python train.py --n_layer=11 --d_model=320 --n_head=5 --n_kv_head=5 --head_dim=64 --d_mlp=1920 --vocab_size=2048 --activation="silu" --norm="layernorm" --norm_place="pre" --norm_eps=1e-06 --positions="learned" --qk_norm=false --attn_scale=0.125 --bias="all" --tie_embeddings=false --parallel_block=true --init="normal" --init_std_qkv=0.0291 --init_std_o=0.0361 --init_std_up=0.0416 --init_std_down=0.0416 --optimizer="muon_hyperball" --lr=0.00764 --lr_mult_qkv=0.4 --lr_mult_o=0.884 --beta1=0.95 --lr_head=0.0126 --grad_clip=0.5 --warmup_steps=200 --schedule="wsd" --decay_fraction=1.0 --decay_shape="linear" --final_lr_fraction=0.0 --batch_tokens=[65536, 131072, 196608] --seq_len=256 --doc_mask=true --train_tokens=1408000000 --steps=10944 --dataset="wikipedia_en"
MLP neurons of a small language model. Each row is named by its layer, matrix (down: output weights) and neuron, and shows model dimensions 160-319. Each number is 500 + 50 x the weight over its row's rms, rounded and kept within 0 to 999. Numbers have three digits each.
A block is one neuron, or neurons of one layer that tend to fire together. Before each block is what it responds to, as a language model described it from the Wikipedia text at the highest values.

Description: Post-subject adverbs, word endings
L3.down506:472502586512462606510452470474438544487571542515513476513537397485515516470496541547470400530547526515472402551542455536499385476503438494598472533586486483606384553489509435392480554401519554533394457448451475459512486467471424462553484483497474523574473589464500620525544502601464562564590461455440578523443540494472500435507470441479631509508475522475497454509479552514589588328505445477557457522518505482455582528530588428461429465555413492525458500611539471465442525422463477
L3.down612:457468571504481563579580508548535520408518439484521431497494519499496535408437544507530566520509479561514525448472478454506495498508513405498480452469570539486590441501504432485528429534522476489470424485490529575478425496432445538545408530493447508461448397490393500444549487553537488550579555506502593494483512419545551413517521476542501533547537491432443467597518507458603563527525437562573474552588565443543407554478506496350464529548560481612480492513557561487423458475518442

Description: Place-name completion tokens
L8.down163:527447534476519438454444503425511536479510482533454501435531501452423421449491388544584532536512467552439579568483477504552477516421507444519486542583526480582450508544552501517494539502469455522448389494588572479427533465439484383491454495400454454588557433462529597557449465441471505532614441475410472489527534547403506507490474535417415565573436470606496514497516470467450407503513592545462606415471575509459523556558484463589499508487512552498489487492510537514456532458478534
L8.down186:591511477540528547498586451516418432453401503543446524527505461483515453545550482454422473505489560480508564486441570505476475435442428478463569480502570477415545479567551557562508518529387473471532507582527510478513607553431485466418492507487507377555577497423459461510501471592506532564533515501493530517521515517668431508493505421541419473441507497509414606462541463582469543393574411554454542510484492494460485442499416536522441407530482509480561512573507600436558463499483535
L8.down252:467501477545400466489620516439513439454450527430415565464453480470397427530405533493449493556460497460523477477546496569540470415568475460531525503517520396445479483529510509519567477498488469538618556464560580517555474420538454448590458469597424513491458443602504493526516379531511525528436521591439488535438482444353420516483509433505499629471440583584534531491525569484478441472506422524467450560533453581500501578543475438521415482505468530427428457593474538544549463467502492
L8.down278:513444507557513543475526522500482433433550429538614459473479583504481469616542491471488481505446603457505594504511535614508418555591476507493498490547440436501469578593557465441587543489421571558441388535501493515527472516499471504397434480439409401493510452545389469558478465507466476584450541520537540525521511429450422401503463505521493496486498493530460503388574382506494524473380482452493577439532471512513492556498451550505507519439521494505466515598428552566432578472529439
L8.down744:535444510503436545556500557557498423457535492442486480504487496460450521442518430607484499490511468500561511498551480486526447379524459524487395548498584545441491528510572478560495461473491455508526601437421499533481520456510398566601503483536507503396462452553428527439553553569506543499381465442546490539462469506517527567525493452414496620529540471568487579447416540555450542549526420566526415546483512492476491580503534542589461448505584519533574570579444514497488488545452482
L8.down773:558510507538578505566586528457499495553513459443486510550506556537589525540481595506482409481526450572473528517407476535476537453359460532435456529494504484481530543439508488525599539485465433465575476489425502595482453512375423526472405481634521528506520487495578435498526488514469593485527452480570535525528534443488526538523515516521513485468501507543526432585566487454492492442579573455485546484514499427457499539541535554466513477522442537527531478574443552505505533548411396
L8.down823:453513484497459467576477620512439557532487540512548545480519519592416486374588475477424493378412414514449507518461515526510514548470573572459439444456551488464517547464524464486395525536494533489568407468575480508513452537576527468494526472521521591517518471559528552520510518437537584482523542547531477467556515460500500627520576530474481419419437515536559559493475533448441511613593463445531498476484535511556479541428474464398419468534396496510470480429510473491500478530475502
L8.down1633:503583565607459467467511589564550458464504532495460445520450409398500577443466486481634486458387474493601474483531489511512561439520481454444495389443540406505530496510499445510515461426485495502563412525529508551441466517515376463484391415469419543513607496449517465444450495479530517522485514569480515659499507491474512502522530452486407549534501523531405590418477524544486489476513506526512484543516473548528485495528585424530523442572560511527587384459437502553413436540488571

Description: Word-onset consonant clusters
L8.down27:566456527498472475450486485536538452508514487446496434500568480491521576454499494500537480531563432469490483498506555453519554565581451469527489504576416519495470473416595426431446519617490419528532506440465480469461521509584532596575403478538506503458430452565554504531440422470607450524460502541503524559570446460535536468556504524508505488555525547450427504536532519532527424494492537484582461465536512440549599570515491545566542550566494508493445554499441475532555525410509538
L8.down131:582491498493481497465477478437549443501599453504581412467584511456483495449442515558556504457504587510498552534489540489465502500539502507514528533521383427528506488468453399475497509600578434417469377530464435498511529454579542522466428457489440479465510541456547401364466549496445565477471603538447495474488502567610550470563514452552532494513537497487422470517560560520451515535554593523392484447522534402410428547461524509402481445545446523556448620573539432544555545478574462
L8.down469:531563485450445420478470574431502512468436430581408506543581494562466495586450527567532520448645499421502507450484464454505435519549523520568444494489581579530484538569517472454568511521545561492510410502438505462381531511524535496611538503453489453446429484520514585462554470469489545496458554558514455520556483424489458477521563429542535490530545562527463476497486443534451461522448499466584471487518488522408517562519520415619472534507479519524479562483567596491437621482529378
L8.down625:440518525560408426479485528449614505432477428402445543438403589584562456410543560583515542499508506469514354512523467491487444487490537501531432491534586506479513592535558519494541552451403472503582442449542513520497540402473485391593451528476422501431398512506544493502599502439508455506465546493522428548444436545453562445468536614427516525548545538481574528511565560484532426493466511588590443511506621581473525424500477452452510415519541550417516497553503434471473515504466489
L8.down897:478465584528493510508522431474495527513516455516406555505495497559427594462532500474512498584492506532490520522459506464410474445437487542481492506477456535580518525492436451496543458496447468476446363498458517525429484535552460446522313413515545524527428556488409442511534536480470471501441593420474499558501488490484545549529501471466426538528587530491549406439582426507491426510424475448485516468553594495465527391509421595439433496609451505432465502465509483572482544481532513
L8.down970:492431481394505511378491518421485444437503464572475442422496392511572485561446535509456433483478472416480486525575398603591463452493438491581489494497544454498500585569535455476531584567430499507461490491440468545553566473487518517482393486483564417487423436486450509538520494481476530438535444544398503520555487494530507525438487520509488506516514530493551521545476523516480458534414568583555512466554559554441532482440529519542417406429539507465466379572493444521545472433582536
L8.down1071:516389519399434521530505481496473543510498471513417491486461524517527576438500513577478481464543534479491455534481482535495620493508426565420440505565546462453513543482547485555544484604525532494513476618585561508411546533476488528598597526447549482547534500484595567504470506537524427453489458552546525463492500451512478486530541447484533602483526524502469415470523499485482437542557606474491463533527444434458466439496506486509541519535468458530451499524405470518567529462520428
L8.down1833:561543509415558449438547467511542495434451450539439394480513520464443484561499590509631507472430494490592523552496521480544594505525461523462515575530507430509507527466439496455540459509522509434446476479420574431578408556453534434501476486550477530493529481484423479419414495482535441458485458483476528498371500478523442525496581428461546589423487447465596492562482463518484508511413549568533437471536537569521496524462547422584504567527441446587447488438421433589488487560421462

Description: Post-copula complement tokens
L6.down373:436461501553537477515447498489499552541412585488626566434408493534503395509482419516452533485529540439530477518571500427512529465492465445555431601472596424543512504441484555412551410570532543474630550417521551481527434588428389438684443502628542480490538497456486484580535547494457523406510490486500526450580437459481502581506527415518512485502500547459411492574442460562517475483539546517480574515517553480468547407508476461415473420490453480504467534502558519548506505561475563
L6.down813:572545426498549379411367475529482556491449555462491460535495461503529568540499451499612528483429495524511551558483442535543485460491530518537521460498507514430491439550498466518495501600502489470558469473493475534586452499545493512545548582456473531511427517572474535483382483458483426487461455485483493542559553557474509552544497461488431496451516548485448525474489464514499445481400512537541428447451471525478463507515493516509525517494469480544557600464497476512462467492509527
L6.down1233:405488484422577498493495506446599519496442487624513590577582540545471404509459450436516419541488439454555482425590521504520533431566452504498447521530561484442502472523356527535482425429498499609441580435380563488572446445547564553591550494558420526492532490509555549490455590515611522441528484565498589470460512476461470586487535420464444555444469573455618488490425472587481450482588475529577580364456518539556385582522490528477446475514504548555466459463489446457444448443526518
L6.down1412:490510447457543532492612472470537478574498472489489484611552569535512570505449453547502469465565604514475480391542531536381426544461545504456535567447546452503390447516501499523457534547552497522500533479482534474478565429496444514527554505560514575471499573507469537539513465599482519496494554473483402477462482484480471558494496468568473521513542381458564481467588499498503509463551455451426393494551527577475545441471526499518540428561506492440566519422533513549527608456469476

Description: Place-name completion tokens
L6.down919:562482376559601442534537481403538500525486485458509448428465453512486515465432430509546496560553517423452458541566486538501345531515546528560499503507490527507555480600508532460469561562582535546511465557465492477470520470562531519436493411611565511628543501521551418412471454459542485560447553660513509409487538526515445466578451471424569545419534485456486487548458594451451419567467573565443513555525440497410558505437531452474537483458505427490423551448486447584516544486459557
L6.down1022:536475518410537532524485569569552461509486444578478568538442484553503499446458529486545431492511514418467417531533575450453542504408501372483462519501612471553548542523453422551419537564575518510586540474586548582476409528492462415414488469488643531471480541429427497570506443437430567540502537484523417532391536492432514531489456479448498534550485470499572514551493415457562444482539475548607431434532591496559477541428516453587530478553507449527614450495543612467603403518448450
L6.down1186:506514508513446530475511516444595495488496619420520440568508568538493444477466487439471540557560494479458419396523465503540472408503517485551508533430499543527449511488528588487578490448557471556488449383481533545601463543489578494478473504522521468475444502433410454566443425622460483587517570486620517513535527532509541466444480468543494480515461562501429518522479541506544575495483524413544482497523429549580572419519490523516444488507486543647559431567546446540564508477520433
L6.down1364:453471405446586446411539471523475514473475586531589453529441453531500426460478460527577498488505511524463584472524538539481416477494402513528410515479529544457424574589510515453673523458544447469466381476493533506442524491547426431512492489555566507579486539524561501500404454446589485573462456567611527555434544566556574511559540525519484539484508462490480545483422520509528495470502487553554465472497485426518605535493525461511437518517433412487562518630456466553581475420433509

Description: Modifier right after "the"
L3.down835:470496470540475496552466545479537541500428512651412493476433422546436506582521509446430490499531496485426526542539561548504421533583589562541541589484517471511457455548624567439477485541498449530593495462536496502510515456491543377553587388501520446483484455523482449436462402483519517456468496511477523475452522515479517538548478517492447488414418468466604440450519570521439517414494455486549439523487474528509505442569443521446583553498487544529520528596464551449435501551541568
L3.down1343:544481516538555417406507581464527498520436510577499495525554511576520606526499452477520516391494461523534523551485504575550618409435534538585489550492473504546385457550553644530516532523467508544564538551461509491518472418623656463484508465532476555556524533515492444527517471498494538476538505511545535517516486515467488603536484540528462539475503473439497495405538452526460507540458563501499468515450456452499351529588465516383561474443408502440464463501450484409513518415498514

Description: Predicate word starts
L8.down544:435460426543451559537523540505418513514413501534482566474446525537476456486530496430415481538554497491560465569483536516472475520522443527519490501474496469498488516546598506495629613504431484441391550494490564539568481514511442524477512404490483482559562490495567429590512548528523517417435419557532490509567555505431497489488594451530576577531522416503476472454459501496491549513503518520506489489513496515512511537514460580504440495435493504475437436494555403448613519574553490
L8.down590:584564496429536518491507475381529501525549402405472529468434521457472623490460521493539548580516506562399464557545491474524398416476557486498442435577472483570493416527441462593456491539498499526619554520474515469462464548515457432534525544419554550529423538445438503409536449547552433485442540427379520447591405530409473493461516558491428459488461427495471499567471527496513419489475505337580509550455511527502586510525525465464520472487430548600575477532459497473495508432480575
L8.down828:488528568499487478412493610467518496504488455565485539472384386539515543556472473573448485354563561546596523510354499566551476511412542446482381526476427531469438509396580464445411576453489555582513520567528479522465545437460472450475433455484472541551495549554520541462499471553396453582496520487474465524500489617507468557569478501468461558527496518505458469454588501451507588564584458455460522581550530477489504524512432544534453556495417519500469398476486478491412531453549482
L8.down1336:608443468390484518543523452489529487552500549540534538498580510409494438478385382560531523551440538520418445501460465448539495454483519505479464606513435521388558484503528483498531467498527575538541496559520493497474508356509519496551520548484464491549480505512386509574459474566509531532462537529466437490490507528442534529535560605474434455559481533515553570570458551458526518499476413599574533430562565547646486449518339446538502536390514444511488517453471446418518506635484447
L8.down1538:538515591561531433519487505409521495455474429463419489575433486394532457417425500450572493549476437575552459554456580508452449599444467530464503535469487454502522555532480482544522464463466583557395413503431517452465468485461455533482524582504634392429476483441503473569596431483629480496466524578561484505519484520561547507500482506420430540488470520489471487573430502448561449476553569504472496469517518477475540477554458487546521550555487467554558534523531533531569557466503532
L8.down1641:460516543562416456440492358535522566503466427395515491474468568445442537486432515465506477541541444518623497480471458536544456538482474470488538435535564472487620413550534513584438404515450554522517515524512483572554497442492470498569504432460481509536515423458546519516594540453527508445417530477450481516526523527550472599433458419516516489511527487506530460532490476577437470403503491585508567461439481446419500522506520519456530493434419604475499451518459579505510542491511626
L8.down1708:526482518466480508582542523508531514562538588545529527493513490459538517486528548538548493418409522567508557470626404440493523455476463435457444477498480500546360534491458519450444491458494520480421500415478562533589552506512401495533559571461525465490525517487491515524542433646471418424585508519430488563515602512509457477487504487518466491507524469413593545407437481449422504462574411523435421487485480553485544454487554549510546498536551494519560525572571554452554508442482485
L8.down1894:485484433535592506499410458521505515519611670473453412480463579473533479455479479453461387568452485478621536510457488522517524526561600543399501551519531469453480408496493551428508504497463545498477515501472472502573464504469439431486386445441474473540581505450473495410505518566474549487520481448459483479559460465522499542477533591456489542419493463509429473616553546445504411507464562466432432411551463529482464568490539544562512533500519491522506435567587447578444415478391556

Description: Place-name completions
L6.down259:479518514506454565535506475484464536556479544509535511496558570489577572506608568444536457457474490420504458485535526514545408503386462449542470504450503546427503407501501532519598471475486430504453398512547552498542460486529494554515509551465487444417498504501374452499406515479539486424460532584589454479471496467459557364568450427528556546499513513532459443549468520514487478434590473559621514564426511479511510462516518470410478510506591496506440516520547538517538487464574500
L6.down262:547480553482550489508449545567592523483508522546550482434472477452547467538555477467534508544557486629513517488401471522516544599421542552515425428487521471466583514401495474462563592462544438594542536521530500486475590466464431517594510451456472428498454480485571444572515508449502512534566533479465503646573520443530363427555555580572555453605483452493420583468501412493501466535478503505420462507498566503394579471481549484377479476461499499543382490506580539464499438572511550
L6.down649:578595426408454549482502530486553583501439461516476517540582501494575472487425479486367487529501530479514541538492444563634440437381434557547381458533492492448540555427487487530533561565599504572518463515562488547480513501547482478496563450505459442460480516460535405557368577444462494574528460509481583524486459491477527526468473533387433550517401534509534518528445575509511503484397432566486510487473436512531516421551540448484397493482523503477553477508504429592470447569521499
L6.down1724:548595532507565537477481446460512528472453521590469493483581391518532467499552535546498484473597544531578555494605372423478526531530578516513530475527556455473555496458519535419482590489489481542479518526553470548418550512458455502461458425419534442504451472441526523415565437505478512476546467515540551489418442453480437467475480500493482572522458473483514431599575539501411445423552542450511473545560510458525474441629564537398464486478511443501414508593493496481511510494441554

Description: Quote and bracket punctuation
L3.down256:550439442476523513435529534471585515397464494432537435518447454515491453565430486491481540552485497512448578491489437459680563539498493479517486463424498614527504460483512471450503464511517538470544396468581562422589401490455499465532496473431592510492576408515429451474506511406557510523542528537523521459508497458478474526517416554494456461544390633484508564513483585465485523451542441525514520557517558536463581561465572447526488521516498549495474537446496503536498551365528577
L3.down951:488454558485474629541530459554407438510470511537499493624546444489524565536448503560466527549612536433510528558492487545502513523488525492564500459452499641540529518484566409454536558457578468477518577402482484494529484497513493435579503470594519618483411441528491493560440476391520517475487614513515527546507565526498480582457526506448462502544511405499541480509437536468452595471459483542456485532404425504496616623445451557458473471568457462461456479530513535586477537309508500

Description: Mid-word continuation pieces
L6.down382:463505488498534454623465541492435541476479532470482510525545453509401424416649456394451424412535473556577476460441567517460457410490506432400472443480614457428512480583461525562527466510546492564483419532576579557543483474487587508470558446500555533483477544530547535530488495527407490412554592544565502505442564456462454561517473577478446444491447485533548474455567435527481551532449521520602523522580486574551481566557466492504567506501511487414458493492464437529545471539474450
L6.down788:566435488592528509496513467510559444472457553509491434458545508528552534514647537523517475482528477518464535482493433579536452431531548526466536497490496499441432462514509518523530432500558518538467388445546484543492603558490464551455503439513521551558437483476447396408458585443478478437518459508469446431612552499553604576455528489546464472641489463486528426518543494385575383566574584624489482448440565490549450419445489429524491600489539514441656483486532498553461531420464496
L6.down1242:488499573534472474458523428436524465435519530522417475579409541559522463547538432473477505468539462437474518481562427515444533459491477489477452496506417523465494533480513563477568517490480426537529491504526506456482482477662495554546464483549457478524536585426586559449547404501559428495506579593497498500575533482427473469539471540443525581517544591557537518478531485541575503505602467423557447566478531497504550524621453488437530473568515575500447487505475534580483515476470474
L6.down1552:487389595535476547437573438444554562530487518506431533430370587468514467486562564389457456433497493465485525506566464486498553432478462490419492580502569548547589499519507435588436526560628467509495449480528411547496482450521514545483477451614495524482487548508504476533466494435501529455547532477479532464513582438498484467468468444520486418517520392563456542548476445504454503490465504537475408498541572504526546511528575482524456552485440553547487378548483420473534480414544517

Description: Compound joiners and open quotes
L6.down54:513409446461478489499469464454558513485538412509598433454524483602487527532624594468438518522533487553466546421597524630463494526552595484523503519524429432484554501458561535581476617500470513500587453500436486534494539436512574471428554498499537522500541454511439589458503514522528534497484517516503475474535456468478454579510517490442558486428601465528497415561436518550506409485493506408505538518504520527393439468584482536597488517495532532506547576502549472499444455506537509
L6.down687:472470515499467569389456442484578473509504558552499537363578525519412522425496428633399441529583478511460448462451458584510403539573501564520428441510476498497545473395543542554564449422501541519553626550345500542511546500551491502596521447395540546478519497516447469489465540503503489518467540421569563498553515428512458509440525622517539509507464406544472427539474476494506515480460514569479569491503473538465496570561416560483440470534503459522551550465427507535523540374505495
L6.down1054:513469464486492429454594455582511544405596490519537440522476438593607592458447549507470412482521497493384557445512435571476433532572546481497487450511520477506465623439453490425523531515621489634457491600509540537460453404513560468449541503568504434424473539432536510444409586619512474561516494497520519557554531491537542496524532496494553519559547523472537453440531559521537498474494440498538479494467423432529482418550530524579450485498570525541495614454531537616489478482445519
L6.down1500:556483505504591547621529485606498397494511537447459462504500492505522572384453496571460506455599452563505470583491523444539419517437448463506541439444534565449639484544459473517542546524548496524537533585508509515492469450479512566521589519610398565486483543620603542596460483435455500540497485529591496505571532418493466446489540494443459515506516568445482577546478542413510535412452449471551440445480522450587482505513417467456485467558502456510533456458485533394442449493460499

Description: Opening quotes and joiners
L8.down222:550494522446408542422447531483462459491550462403557527462464534538459460556413537468448427425580500492440488597505485578584602546470442430565453475482534497444449524572419509566510422432508498473511552508565459446533465491448570480545581468519496521489478480665494478500536548462503461426519460495461536505517581550470515540498507511553453493498484575534513526523440522552492475472504555503514454506459524488444454490550566594485560480529510549463583535416557500430553467470427512
L8.down225:453462469502518559573570511468499566447498484495478538475421495493404486521438500584468482423594404483510472430504492486522499502584585460587505497512525468505508509598493547604587449549506534574588423468520491404472524470528516481513582438470481463444644509517483507529529520528604597507545469425442481482517463540583497494565451471509550537437517488453494431467486475525505495475451561495568396432562493447478489478465520512422426505501575491516604547433484537431545417434585479
L8.down673:405572503523537443502494414543437495518543454496557456441548544494435555468475541457444392463419470497470547531424513552486430458446536413505584539421578402471555534471559578505470554525480452467483546519510480519495477528433418563573542571499478391463395500468470555548432467511540605508535487479451525497535523475491435559494447531541440468395505457616426443442484557541513524471393468507577480492443457488429505496517439577510594519548468447530548536528519442531411541517527500
L8.down751:515519534527570498425506489478537509516513411507541494519520547540511661501517590462500528487581416555474605559549452591528581530397566528476529579482458511522454469519624493461461443616498472509441477402611511478462483505497506513479570467508513546545615557418482525449569513451501579480494433518465503480517498496520548529392468560504624395531462510497477557569474496441519510425537397433382488516440522532453482505389537497543530443504484445437476544457493501576419445573408451
L8.down758:489461458591439509494419372480589474453517454455586556556527523477600567464468491464406563574511502590527588420433539499572515567410467472412506512502421649433492397483488484527458556422606505421568406534502610455416535565500594465517464508596432457405528464513420563524523490488482461520524530464416523588519492555561470488484540513444562492506436531522499448567477430445546523533480569477430491527487504496447580545502541505435534509599600399473567455443443493499540542525465494
L8.down1099:556446478527468485528529391477533472462500556422554436438530501505589475577474528504499526589568533491552510564489517480517447458532570514512521507486496545481501579450506470414455556499395538593491584442479533554499518436531353563511539517511480440468594541518566506503541476538518578562553578487539549505522499482497545486460441397494483460394485453458523517494434462461533572477492478413536485468552556470443468531538482539477498516586449467524559476571423486441502469436412519
L8.down1110:480487626542520478580520372469572497346527484565544443453496557534452545458549472510467474463493476525479424500524508552558496570435513422482488492512483484508565480533584474501534545508509528477403401526519448621527488443462573499571452520422515578544580484473501458510525490441557531398495524516497489545606509470558531446415467596591550538568455466404542570531528530478540468361460484466569438525503511575480436507462465513590461484560516481458465489497522478508574551449440483
L8.down1289:560376494476545424541595497516496498532482462494500495520516492476479527494575473500519526486502484550440595532574586559506446517399587525447532463467509586452524626524481495531549502468554466419457514504563470477579540513487522540603482417510578429519527462563456518500489534493578439545536591583477430393444479508492538475447539452495625423440502466506496500489459550441510414539487556515455498424489502556491484436532540515417478491519539522550603467547493463518523495510437516

Description: Stub-article boilerplate
L3.down1620:437444578446447567473364420488477479531406529428525429482536551529465524493566505509467402533488543487536385492447548462420568501534558495522541421428579456504537605541503483516530440560535540555455514503501559515481456472492479462502420594431508441480521458564482586447592453485486501615474492340540452438535467588559507502481499428435501487442445505481585522459476527451527469537460552478528489538463507490521532512405474551483568555510464474510544458489562491587494539546513483
L3.down1895:556428571573469507472455497472518586536455436537546508465490531479503496454476435438548541469537548602553423523448436443554540511478503495516547471615529458470513474546542446587553469467455549481477514466529552556430480529412508475550501538464456533515533494458412496466528539520521491510490462549539503467521486431541531490490549474450497469431477532498469420504521533522482473471518468547509455437444500515606390491429447496447510537477477514496563468408396380468484446515575406